Weights of a small transformer language model.
Architecture: rotary positions, capped logits.
Training: a variant of Adam for these matrices, 186M tokens, 5686 steps.
MLP neurons of a small language model. Each row is named by its layer, matrix (up: input weights) and neuron, and shows model dimensions 64-127. Each number is 200 + 30 x the weight over its row's rms, rounded and kept within 0 to 999.
After each neuron's rows, "fires after" lists the tokens most often just before its 100 highest values on Wikipedia text that the model never trained on.

L7.up374,202,189,202,219,215,157,199,221,182,204,166,215,198,223,186,195,166,193,200,210,216,203,168,201,160,183,185,256,181,216,237,215,166,212,194,163,197,225,225,207,228,194,167,191,216,226,252,208,166,169,189,257,172,153,182,182,174,233,225,162,218,182,237,227
fires after: " H", "os", " h", "c", "ult", " a"

L7.up167,181,212,229,217,193,187,151,155,230,213,184,206,213,228,191,234,165,183,149,182,171,200,235,200,203,207,183,249,179,199,211,201,202,224,166,168,162,193,187,210,156,140,188,187,158,169,198,158,247,248,231,187,189,245,117,184,162,208,193,192,242,191,200,165
fires after: "ol", "an", "ec", " A", "c", "um"

L6.up513,174,162,217,217,199,181,140,189,254,223,200,248,184,200,188,173,193,157,210,160,180,249,206,165,235,196,194,224,174,197,230,236,185,182,152,177,206,205,194,169,211,228,229,213,198,221,199,194,186,223,190,138,174,269,228,137,222,245,194,175,220,229,209,209
fires after: " l", "ol", " cl", " L", "ar", "l"

L9.up38,142,198,232,176,176,210,191,182,201,175,153,214,190,224,223,220,209,163,219,202,179,211,181,194,172,229,152,252,190,210,204,235,209,219,229,152,291,182,184,214,197,262,268,211,215,241,172,173,198,164,243,224,186,222,188,235,178,218,186,233,213,208,126,200
fires after: " C", " T", "e", "all", "and", " G"

L2.up366,188,185,205,171,194,184,185,206,198,286,150,184,213,223,226,218,181,212,211,188,180,271,187,169,154,196,209,201,188,215,127,189,144,219,228,206,211,196,205,183,135,224,210,197,259,204,165,213,181,230,208,214,197,238,206,216,235,210,159,162,199,189,180,210
fires after: " ", "0", "1", "2", "3"

L6.up410,183,163,196,172,213,182,187,176,228,255,212,217,168,238,225,225,164,253,187,208,219,214,192,152,241,193,196,138,154,223,237,193,132,229,233,186,236,173,186,193,192,197,233,216,179,200,205,166,166,212,256,185,252,166,163,197,160,264,160,171,189,247,198,193
fires after: " H", " h", "g", " It", "mer", " to"

L2.up204,176,173,199,205,184,227,206,202,143,191,120,212,207,204,181,161,166,214,211,241,226,238,142,176,160,195,225,213,153,181,209,149,170,195,221,125,216,220,206,229,179,188,198,147,218,202,184,167,241,230,193,221,200,226,165,203,171,165,226,221,216,221,193,198
fires after: ".", "4", "3", "0", "5", "7"

L2.up234,194,190,231,233,215,212,195,162,245,214,193,193,187,219,259,210,213,235,158,256,184,207,263,204,221,190,214,219,190,146,138,209,221,204,215,222,172,199,214,182,150,199,204,187,164,219,194,178,209,223,218,227,188,162,210,254,192,147,158,226,189,227,204,228
fires after: " the", " The", "The", " n"

L7.up107,168,231,229,242,250,197,197,157,180,249,226,240,201,204,169,209,177,228,175,186,199,212,231,217,128,159,213,181,206,224,201,193,162,236,225,220,221,215,249,196,211,208,203,227,164,198,220,189,136,231,218,234,217,144,175,253,203,239,268,215,212,233,214,199
fires after: "ak", "er", " to", "t", "id", "et"

L8.up170,180,127,205,182,172,196,250,207,240,163,261,215,211,228,191,150,199,202,189,182,251,201,200,182,160,150,239,192,168,145,204,199,221,177,226,142,156,225,187,175,189,209,234,189,243,244,224,207,163,211,203,183,189,189,197,175,194,272,187,190,183,273,195,213
fires after: " T", " t", " st", " St", " ex"

L8.up244,254,198,224,256,183,235,184,216,252,163,166,214,215,233,191,201,248,205,211,155,172,162,172,185,180,129,196,156,198,154,162,175,155,182,231,210,180,192,163,234,160,203,211,198,205,168,209,171,167,195,206,249,204,168,202,204,175,175,216,214,167,200,178,231
fires after: "e", " p", "p", " P", " sp", "v"

L6.up101,213,184,176,177,188,215,172,231,225,150,269,264,195,216,237,190,229,198,204,176,157,207,166,177,206,172,228,247,194,191,174,194,219,237,198,225,142,231,211,203,176,150,247,173,174,230,199,188,204,186,228,161,176,217,145,188,143,159,221,191,272,193,205,230
fires after: "ol", "r", "ar", "ab", "b", "a"

L8.up563,170,217,170,204,202,205,178,180,248,199,176,197,128,219,208,237,243,220,231,218,143,192,143,247,192,248,267,252,212,233,144,208,192,220,179,165,152,212,248,235,161,176,201,206,202,203,192,172,180,233,249,184,187,216,213,200,176,196,234,219,166,196,199,217
fires after: "f", "c", "ec", "ol", "ine", "res"

L9.up313,198,223,185,183,210,203,250,205,234,192,212,145,141,179,149,137,208,253,157,219,194,230,145,193,243,212,255,210,196,145,127,241,228,186,221,171,177,265,215,240,195,192,176,210,213,213,205,191,204,212,224,227,144,175,238,232,186,210,220,212,231,178,205,176
fires after: " st", "er", " Ar", " Un", " ar", "h"

L2.up315,229,226,254,226,189,146,246,178,212,214,210,240,199,188,276,154,202,172,207,236,198,175,212,201,192,197,241,171,175,192,192,236,200,199,204,244,181,182,235,251,184,199,200,171,263,159,290,219,192,177,193,246,210,152,222,199,196,241,212,198,193,181,242,257
fires after: "1", " ", " to"

L7.up325,198,217,212,191,232,157,188,270,205,160,169,226,244,226,184,140,230,177,201,206,144,239,172,215,232,193,257,154,175,169,181,162,184,222,216,187,204,195,187,191,192,233,229,191,208,212,212,154,192,203,207,221,178,237,202,188,216,247,141,204,195,239,206,270
fires after: "n", " N", "e", " n", " e", "ar"

L6.up333,211,193,247,142,181,250,221,180,210,198,208,205,253,236,168,145,221,197,224,163,183,198,191,167,213,168,187,206,169,182,192,178,221,188,159,167,172,167,236,205,181,203,199,191,236,162,221,187,162,231,164,166,191,227,198,206,204,189,209,158,209,163,214,252
fires after: " se", "e", " Le", " D", " le", " T"

L8.up122,164,207,244,237,214,209,224,171,275,146,120,227,170,156,203,215,185,181,191,230,203,182,198,183,185,189,176,166,187,198,169,167,179,203,223,235,175,198,142,195,220,246,217,147,214,221,162,164,185,204,171,193,181,203,173,234,169,183,206,205,202,198,195,182
fires after: " D", " L", " F", " d", "D"

L6.up83,192,256,220,240,206,272,225,224,199,195,173,167,146,199,219,231,235,207,173,169,174,208,134,173,242,189,232,235,180,189,179,173,153,214,189,194,232,257,193,242,191,174,189,152,228,163,215,201,199,235,160,165,190,223,216,227,228,213,190,198,224,217,199,177
fires after: "ar", "en", " l", "ig", " L", "un"

L8.up173,223,242,224,255,199,239,213,180,234,168,176,231,180,193,222,204,176,164,190,210,200,186,239,202,164,134,147,230,209,194,190,225,135,146,258,233,188,214,149,197,207,204,170,202,236,149,250,170,199,173,184,187,190,204,201,269,177,197,206,202,222,182,207,237
fires after: " s", " d", " D", " S"

L6.up369,160,135,239,198,232,130,180,197,173,197,229,192,210,205,249,177,201,229,191,203,207,213,232,188,199,169,226,177,220,186,212,228,245,218,206,146,225,206,188,199,203,135,180,187,198,165,246,225,160,174,163,197,267,213,208,181,168,179,226,221,239,230,146,197
fires after: ".", " T", " p", " t", " Ch", " A"

L8.up275,166,161,261,224,229,157,184,218,236,230,167,241,220,225,215,161,166,211,218,186,186,213,224,201,215,191,180,211,150,148,201,208,214,238,238,201,168,145,147,172,179,240,175,186,237,173,264,220,166,244,163,180,219,204,155,193,207,215,169,200,229,177,151,204
fires after: " ", "3", "A", "7", "2"

L7.up12,172,196,199,168,188,153,252,202,146,175,259,233,213,224,213,137,203,230,219,213,175,186,190,200,174,188,175,197,177,227,176,195,169,232,205,217,180,220,215,190,177,201,197,231,159,200,220,184,191,243,134,202,172,178,204,172,216,162,161,190,170,180,163,252
fires after: " p", "p", "f", "os", "0", " P"

L9.up343,215,204,205,195,207,173,208,213,144,219,164,229,191,208,248,181,225,197,234,246,255,271,235,206,213,185,226,171,190,231,172,184,228,228,226,229,233,208,208,168,205,228,210,220,264,173,201,177,162,221,152,181,181,196,206,211,196,220,176,170,217,204,172,249
fires after: "2", "1", " on", " ", "n", "3"

L6.up551,205,146,170,231,205,199,119,267,150,166,206,189,182,207,199,284,176,192,209,139,210,217,168,213,248,212,268,226,181,216,185,207,184,173,211,215,192,241,170,216,162,176,167,140,205,223,229,182,218,205,248,263,216,184,196,211,194,162,205,239,242,232,116,194
fires after: "a", " he", "ie", "o", "he", "wo"

L8.up384,181,237,207,169,231,179,196,239,156,182,232,211,169,199,204,190,232,248,186,207,274,237,217,171,214,191,243,189,168,206,205,141,190,212,255,212,229,212,206,201,158,232,237,175,216,185,210,205,189,191,221,201,199,196,291,168,194,176,232,203,184,228,191,217
fires after: "m", "l", "1", " ", "–", "."

L7.up50,196,252,237,244,204,224,208,197,179,214,246,235,226,219,236,138,211,159,203,233,164,199,199,167,215,162,192,183,177,248,178,200,280,160,224,172,168,223,212,221,165,228,236,170,212,208,172,191,186,186,176,244,161,175,176,198,184,205,155,194,262,183,166,284
fires after: " d", " D", " N", " |", " re"

L8.up629,213,176,255,139,171,159,215,189,164,245,209,234,241,195,196,157,201,220,194,251,191,200,134,202,170,169,238,168,158,170,180,159,200,250,227,213,217,280,209,164,184,227,218,212,194,201,243,202,173,218,188,145,194,213,249,235,227,158,224,203,160,164,204,247
fires after: " p", " P", "r", "p", "at"

L9.up391,170,119,217,154,202,228,160,235,212,175,218,208,206,235,255,198,177,213,188,189,183,201,214,151,190,160,227,192,203,146,217,210,203,241,236,226,170,245,219,224,161,173,217,181,213,234,197,215,237,227,233,147,206,184,186,222,243,153,243,157,212,165,193,151
fires after: "ran", " p", "r", "ar", "ol", "c"

L9.up278,189,196,205,167,196,247,197,200,224,173,177,194,174,230,188,208,249,240,144,211,196,188,189,203,225,167,277,189,187,228,227,191,180,201,218,177,209,154,255,195,174,260,225,238,231,184,252,158,189,230,209,200,193,179,168,186,188,239,194,143,162,195,188,232
fires after: " re", "he", "o", "y", "e"

L6.up452,180,224,187,208,271,157,241,221,224,200,228,183,215,227,183,207,213,241,187,247,198,198,225,165,214,190,219,246,186,196,145,178,218,166,210,188,171,191,237,168,197,183,263,155,160,222,197,165,180,249,214,246,230,249,185,217,202,208,240,173,198,201,192,146
fires after: "her", "or", "le", "er", " e"

L2.up187,195,192,221,234,178,201,254,223,180,135,195,251,172,167,165,194,210,198,165,218,239,223,183,269,143,158,190,237,208,234,178,243,162,256,178,198,150,223,210,178,172,166,199,202,207,179,239,217,177,194,244,228,157,170,272,219,203,147,229,160,185,243,237,249
fires after: " the", " The", "|", "The", " ", " s"

L6.up465,202,192,192,173,192,206,202,156,179,199,192,253,213,196,134,154,198,195,236,206,244,230,187,221,213,192,175,173,169,190,232,157,198,245,250,180,180,210,227,190,203,185,214,203,240,172,205,192,184,224,216,218,195,198,223,175,155,222,241,93,173,236,176,222
fires after: " T", " pro", " t", "l", "ri", " New"

L9.up295,201,217,179,184,190,176,218,230,202,200,225,213,262,231,211,135,175,203,177,209,227,194,212,185,194,130,213,196,167,163,206,218,262,190,224,178,209,245,157,185,206,211,185,156,192,231,182,141,201,153,129,232,159,200,178,149,223,201,189,255,195,214,165,201
fires after: " D", " d", " n", "lect", "D", "t"

L7.up575,194,145,173,208,165,197,187,207,205,200,225,259,158,189,219,189,203,236,153,186,198,205,172,168,179,159,238,242,182,180,156,190,238,205,226,222,204,222,257,220,172,254,223,174,207,172,243,155,213,213,178,176,185,201,238,197,217,214,203,228,227,227,204,159
fires after: " St", "r", "g", "ig"

L7.up422,219,231,223,252,244,211,140,214,141,217,140,215,228,229,172,227,175,216,200,229,212,226,157,177,144,167,207,186,173,163,177,194,183,188,198,203,172,177,181,233,175,258,247,199,255,180,229,221,207,207,151,177,192,187,193,142,205,211,167,211,223,241,182,220
fires after: " ", "1", " S", "2"

L8.up533,162,163,212,199,243,188,188,246,186,169,231,225,191,213,192,162,228,250,181,243,272,257,210,226,227,133,202,184,167,169,155,199,276,225,222,227,176,232,196,207,197,228,254,127,217,184,197,180,202,243,185,210,169,240,225,188,181,207,197,241,228,196,209,203
fires after: " P", "f", " p", " F", " cont", " I"

L8.up506,169,218,198,172,190,151,237,212,198,193,165,183,215,203,307,222,162,250,172,180,210,215,165,137,229,206,218,167,172,194,238,210,219,186,235,139,164,186,218,205,185,219,125,186,161,221,218,160,165,197,193,265,213,179,231,252,211,169,233,214,192,222,172,201
fires after: " A", "ing", "b", " at", "^", "id"

L6.up607,169,217,248,154,199,168,237,202,230,206,192,204,195,184,173,150,227,229,177,234,161,185,235,203,184,218,208,249,171,156,144,188,225,193,209,197,209,238,227,237,173,210,205,140,285,149,241,194,142,224,173,215,205,226,226,201,215,220,222,197,212,191,217,198
fires after: "v", " part", "oc", "erv", "at", "ist"

L6.up285,208,246,191,205,212,234,168,223,198,229,131,196,200,223,185,227,227,213,193,219,178,195,151,162,169,192,155,268,225,233,206,174,185,255,224,171,177,212,260,248,172,202,188,213,252,210,157,180,166,268,246,245,198,251,187,242,166,187,157,214,192,220,180,218
fires after: " c", "c", "ec", "on", "in", "an"

L7.up72,192,225,210,245,169,243,192,238,201,185,206,210,181,218,213,214,200,195,156,190,170,217,206,181,225,186,176,211,202,229,169,228,142,257,187,182,193,218,182,205,174,224,140,196,163,146,176,212,209,199,202,187,137,206,217,233,256,169,194,243,177,212,197,197
fires after: "n", "ar", "v", "ed", "in", "en"

L2.up467,202,142,184,170,198,268,253,209,241,198,130,209,214,196,234,197,157,181,260,176,243,237,157,166,209,177,193,173,152,211,241,172,266,122,199,152,161,210,196,197,171,211,205,124,225,175,218,165,234,220,190,200,201,240,207,146,145,197,236,226,210,199,152,217
fires after: ".", " /", "0", "4", "6", "1"

L7.up16,146,204,175,226,244,215,174,248,214,176,184,207,208,204,164,211,209,219,199,227,173,224,169,171,205,195,176,219,173,264,255,235,183,209,249,177,202,204,251,181,188,184,191,182,205,210,248,197,186,226,261,219,172,167,185,226,138,163,216,220,228,215,194,206
fires after: " a", " A", "c", " the"

L6.up204,182,243,243,180,149,237,207,240,124,210,219,223,195,229,202,210,256,245,241,200,224,180,236,174,199,210,206,165,199,220,207,181,191,208,215,181,243,141,151,213,183,217,208,200,189,250,193,193,169,227,238,229,241,240,205,204,179,203,176,168,202,244,155,192
fires after: " o", "3", "e", ".", "2", "1"

L6.up108,155,154,218,207,221,233,189,214,227,200,206,208,143,196,243,251,218,221,163,247,171,245,174,186,203,159,241,184,161,191,171,217,206,189,203,220,135,184,228,189,215,173,242,181,197,206,217,256,203,226,189,177,204,188,237,232,219,194,171,241,180,195,174,211
fires after: " in", " for", " of", " by", " at"

L6.up5,187,179,214,198,155,199,202,238,219,166,237,223,195,138,153,182,232,249,185,236,176,232,174,191,214,141,255,154,157,191,144,191,178,192,266,205,181,226,175,216,162,208,209,241,258,126,175,175,229,195,220,223,202,199,173,249,214,165,236,197,194,211,195,217
fires after: " cont", "p", "ep", "ild", "v", "f"

L2.up206,171,218,142,203,212,198,275,209,207,186,217,215,228,199,125,253,254,265,207,257,185,199,247,244,170,195,181,214,206,181,204,170,147,189,194,221,178,255,177,184,151,182,177,205,227,164,204,196,149,224,213,218,179,210,249,176,229,189,188,176,216,251,232,237
fires after: " the", " e", "The", " U", " "

L8.up74,183,188,191,147,135,195,205,204,183,210,189,195,160,191,199,171,184,213,206,244,195,228,203,211,163,167,234,147,186,181,241,191,215,193,210,174,196,197,165,214,181,184,254,192,197,173,224,213,152,201,190,150,267,170,199,161,172,246,204,224,248,211,186,200
fires after: " T", " h", " t", " r", " L", " p"

L6.up336,175,191,231,166,184,232,205,168,258,187,214,220,201,230,181,181,185,210,192,193,219,184,213,125,200,157,180,197,199,143,246,228,201,141,189,200,190,227,170,174,191,177,239,204,254,167,239,212,159,205,203,104,216,178,167,227,173,188,214,255,240,235,212,204
fires after: " T", " t", "e", " D", "D"

L6.up206,209,164,179,142,154,204,233,217,257,230,234,212,233,246,184,175,268,204,220,221,198,179,245,187,198,186,210,146,172,206,218,218,185,216,219,198,227,226,192,213,159,211,216,190,208,182,230,210,161,211,219,191,241,194,177,190,160,225,185,216,215,263,187,268
fires after: " e", " H", " h", " I", " E", " P"

L8.up541,181,204,224,187,120,169,221,195,254,190,240,189,230,211,194,237,155,161,171,230,185,182,187,225,204,203,188,225,207,208,195,212,160,222,229,249,152,195,244,203,174,205,152,187,217,254,194,185,223,191,189,208,193,184,166,219,219,160,230,242,166,175,186,207
fires after: "f", "ag", "p", "ight", " f"

L2.up391,168,185,228,219,175,176,184,236,210,219,163,187,208,276,162,180,166,212,176,184,177,230,200,207,176,230,188,213,180,150,149,174,95,217,237,168,199,210,202,224,171,243,193,172,216,214,187,161,188,226,194,224,191,208,278,181,170,177,206,177,195,218,218,220
fires after: " is", " was", " are", " were", "ent", " m"

L8.up214,193,202,205,207,187,155,184,219,232,194,181,235,200,214,223,247,145,231,204,211,222,186,191,191,260,197,195,253,191,169,210,238,188,208,240,166,170,228,176,227,226,179,188,175,211,187,222,150,145,162,213,197,224,183,157,230,174,202,210,162,227,228,178,206
fires after: "c", " a", " H", " h", "u", "cc"

L2.up326,175,181,203,237,167,219,263,188,240,170,176,218,185,227,238,191,164,211,216,257,173,193,154,191,206,207,231,243,184,215,228,162,181,193,218,209,208,211,216,285,171,274,223,163,229,195,194,164,210,228,164,168,223,235,205,223,121,205,212,250,156,185,201,189
fires after: "1", "9", "6", "8", "7", "2"

L6.up23,170,221,267,244,185,202,215,216,223,226,208,259,205,195,140,149,213,223,195,235,192,207,202,207,176,183,133,191,191,188,170,194,233,246,233,221,190,190,277,197,208,216,241,159,224,166,215,214,153,246,228,236,227,196,149,244,203,254,214,219,165,173,234,194
fires after: "et", "t", " t", "ed", " th", " T"

L7.up174,204,205,227,217,173,153,196,232,195,229,163,248,232,183,248,279,222,283,179,194,201,182,217,187,215,188,215,229,166,192,229,226,246,245,224,245,215,217,188,191,195,217,160,162,172,161,220,157,144,200,211,244,243,136,170,210,236,170,193,196,197,196,177,196
fires after: " A", " a", "a", "le", "n", " at"

L2.up365,183,178,192,213,169,154,229,206,213,183,199,260,144,231,193,216,180,220,213,229,178,227,186,207,172,211,205,189,179,202,196,183,160,183,167,222,232,188,199,223,195,231,155,210,199,175,238,156,184,153,169,135,189,199,241,200,229,201,219,205,182,222,225,221
fires after: "\n", " year", " b", "er", "s", "ist"

L2.up367,180,210,261,200,178,174,179,166,218,180,185,231,210,185,180,223,229,232,188,235,148,155,246,258,227,174,224,158,205,186,190,222,218,233,221,233,171,210,230,125,173,208,155,160,234,151,224,202,187,223,249,239,198,174,243,246,210,175,188,149,220,204,194,243
fires after: " the", " b", "ar", " o", " f", " The"

L2.up348,197,199,215,225,170,189,197,240,186,174,190,224,233,280,157,200,149,184,172,209,180,261,176,136,196,221,178,205,188,213,126,184,185,275,197,166,220,214,202,242,190,175,186,175,175,230,197,190,201,240,195,183,147,186,225,168,193,185,223,214,208,214,199,234
fires after: " is", "f", " was", "es", "s"

L6.up228,180,175,188,238,184,194,223,221,264,196,208,203,108,173,225,198,208,230,151,240,184,231,224,227,223,160,215,193,180,193,163,212,240,233,220,231,188,159,190,224,142,244,203,192,265,145,238,214,189,217,179,207,219,246,214,196,214,163,199,237,176,233,200,211
fires after: "ist", "at", "5", "ec", "f", "0"

L9.up554,205,165,203,230,205,210,204,255,207,226,217,198,195,171,192,186,222,203,169,201,226,240,189,128,187,149,218,189,198,225,227,260,276,209,275,173,215,186,187,194,211,172,210,191,176,131,218,183,221,214,211,183,191,167,188,256,186,177,243,200,233,219,160,265
fires after: " T", " Ch", " s", "y", " S", "u"

L6.up601,169,197,209,229,193,201,162,184,156,173,196,201,193,188,168,196,201,186,258,153,207,236,197,191,238,206,236,225,209,206,210,193,190,238,228,182,168,230,159,164,190,197,156,217,195,236,136,202,222,219,226,251,216,188,173,239,203,182,215,262,200,254,108,227
fires after: "a", "o", "i", " k", "d", " A"

L6.up501,175,216,263,214,191,210,211,197,302,236,164,219,169,230,202,202,154,166,184,175,220,207,236,205,197,251,185,189,151,263,214,243,140,214,211,207,198,215,208,188,178,187,218,182,147,203,210,193,213,181,167,203,177,212,176,160,165,219,151,146,224,195,217,232
fires after: " l", " L", " U", "L", "b"

L6.up62,199,157,243,157,171,197,164,211,195,233,247,196,211,192,241,176,190,247,185,225,255,174,186,223,227,160,210,222,210,202,149,148,247,237,227,266,187,217,253,248,171,222,198,200,210,188,176,186,213,197,225,210,164,235,181,192,199,149,182,199,184,204,209,197
fires after: " f", "over", "ic", "f", "it"

L2.up154,222,216,225,172,173,147,186,209,188,227,204,231,244,234,188,209,213,176,205,245,180,187,240,214,189,217,222,157,194,218,261,184,250,245,232,187,225,216,204,152,224,195,156,153,217,123,245,178,167,179,212,217,229,137,252,228,140,198,244,190,220,178,176,219
fires after: "1", " to", " in", " al", " the"

L8.up158,178,175,185,285,177,159,196,240,240,194,208,252,282,186,172,190,222,211,195,197,234,208,199,235,189,168,198,168,159,204,165,166,210,238,223,139,212,194,178,187,221,205,197,216,227,192,229,192,214,205,192,247,168,275,232,185,239,235,216,153,178,207,207,259
fires after: " n", "ou", "or", "\n", "d", " N"

L2.up617,207,181,206,195,197,234,212,175,234,208,182,172,187,194,227,191,204,231,180,261,207,245,182,183,198,206,195,207,186,222,214,146,194,173,209,165,198,240,208,225,180,232,214,210,215,187,182,157,191,268,236,183,191,212,191,207,162,185,192,174,178,228,154,228
fires after: " ", " (", "2", "1", "3", "4"

L2.up115,233,154,178,244,223,228,219,218,178,204,148,194,194,275,194,175,196,198,248,212,211,227,160,171,163,222,121,224,154,189,209,136,198,177,279,192,150,218,193,255,163,229,212,205,232,195,213,193,249,197,197,214,178,185,264,175,185,204,225,214,157,158,208,210
fires after: " ", "==", "1", ".", "9"

L2.up269,170,203,244,260,179,170,195,235,203,141,173,214,242,230,173,206,221,187,155,215,195,230,170,202,211,240,192,197,172,198,159,219,180,264,202,213,185,217,206,214,186,229,220,201,180,155,212,172,174,192,214,154,179,162,172,174,171,188,240,251,244,214,201,222
fires after: " is", " f", " was", " c"

L2.up49,194,216,180,195,174,216,261,208,211,143,178,208,214,212,112,185,212,199,191,226,200,250,237,178,167,171,196,219,188,156,198,194,145,239,198,239,199,241,180,216,202,185,178,176,242,162,211,172,223,187,236,205,153,233,222,195,225,156,241,201,196,233,200,195
fires after: " the", " =", "The", "N", " The", "\n"

L6.up145,205,261,198,139,162,220,134,176,210,246,148,197,183,160,226,262,174,176,188,189,170,220,222,223,216,245,174,192,202,215,251,181,232,252,148,219,166,160,218,243,174,225,194,192,220,218,154,177,170,224,224,241,181,229,183,143,174,180,231,207,161,232,210,157
fires after: "oun", " c", "ol", "ic", "an"

L6.up628,182,180,233,199,158,209,226,224,203,161,216,215,201,205,168,213,196,223,202,156,143,242,171,178,195,177,211,174,168,151,258,196,201,231,256,149,216,194,226,176,213,181,237,197,216,199,154,192,157,235,201,224,227,237,206,157,202,195,215,160,131,239,185,192
fires after: " t", "d", " T", "od", "om"

L7.up437,170,185,225,263,181,245,226,203,230,199,210,217,135,205,273,183,219,237,177,240,219,211,215,193,240,158,246,159,182,206,210,199,203,192,206,201,208,187,239,167,213,212,256,218,179,179,222,194,199,236,168,229,233,233,220,187,181,240,234,185,219,246,198,198
fires after: " to", " in", " for", "\n"

L2.up548,187,261,204,205,188,195,192,210,258,195,210,226,222,148,193,171,253,277,167,193,148,223,194,203,171,183,209,192,183,233,141,206,184,203,204,218,154,198,205,179,207,175,164,153,239,164,193,169,208,221,216,161,196,206,227,212,165,156,180,204,197,233,160,217
fires after: " the", " o", "ou", "ec"

L8.up534,154,174,213,213,189,204,211,203,225,158,220,194,246,251,200,163,173,208,210,267,213,219,232,201,190,192,203,215,191,179,159,203,226,219,258,244,169,218,249,167,202,179,162,179,218,161,176,205,252,206,241,192,204,199,219,163,193,130,196,234,200,165,214,224
fires after: " f", "est", "over", "t", "f", " F"

L9.up260,196,191,168,178,188,240,192,236,176,249,175,207,184,198,232,227,207,239,148,225,185,195,215,169,254,212,265,175,208,136,156,220,213,183,183,233,178,245,247,200,165,182,228,180,201,206,257,167,239,208,225,191,209,236,219,253,179,189,214,187,212,186,188,201
fires after: " I", " L", "le", " ar", " Ar", " l"

L6.up246,173,242,222,216,171,231,223,197,133,225,254,235,175,243,206,216,221,225,183,164,171,166,166,145,191,178,175,170,198,203,185,215,227,220,261,197,236,204,232,200,198,242,178,218,209,189,211,214,140,262,244,210,187,179,184,218,187,264,191,200,204,210,145,191
fires after: " to", " us", "ak", "-"

L6.up138,203,166,185,201,159,234,230,233,155,215,259,235,172,209,172,232,230,217,216,209,169,199,163,181,192,235,212,155,206,202,200,214,191,179,218,175,244,185,252,186,182,215,161,176,185,233,303,140,193,220,216,209,223,175,189,199,226,242,159,165,229,262,153,241
fires after: "e", " Th", " Le", " o", " th"

L6.up597,175,196,193,176,201,222,123,182,142,203,233,210,223,235,220,211,170,172,207,169,186,210,164,148,204,204,211,202,192,246,188,236,191,229,223,183,195,139,214,165,167,174,164,226,243,251,181,212,142,157,243,191,215,216,180,176,184,179,151,210,194,242,200,239
fires after: "o", " pro", " ", "ro", "y", "e"

L8.up538,172,210,218,135,194,216,151,197,164,196,232,231,240,201,254,218,142,214,237,195,200,239,168,184,158,216,234,162,215,218,207,229,216,226,238,202,204,204,214,182,207,163,227,242,238,244,162,212,193,158,204,155,215,152,246,227,179,204,220,246,217,221,164,222
fires after: " m", "en", "op", "y", "ed", "o"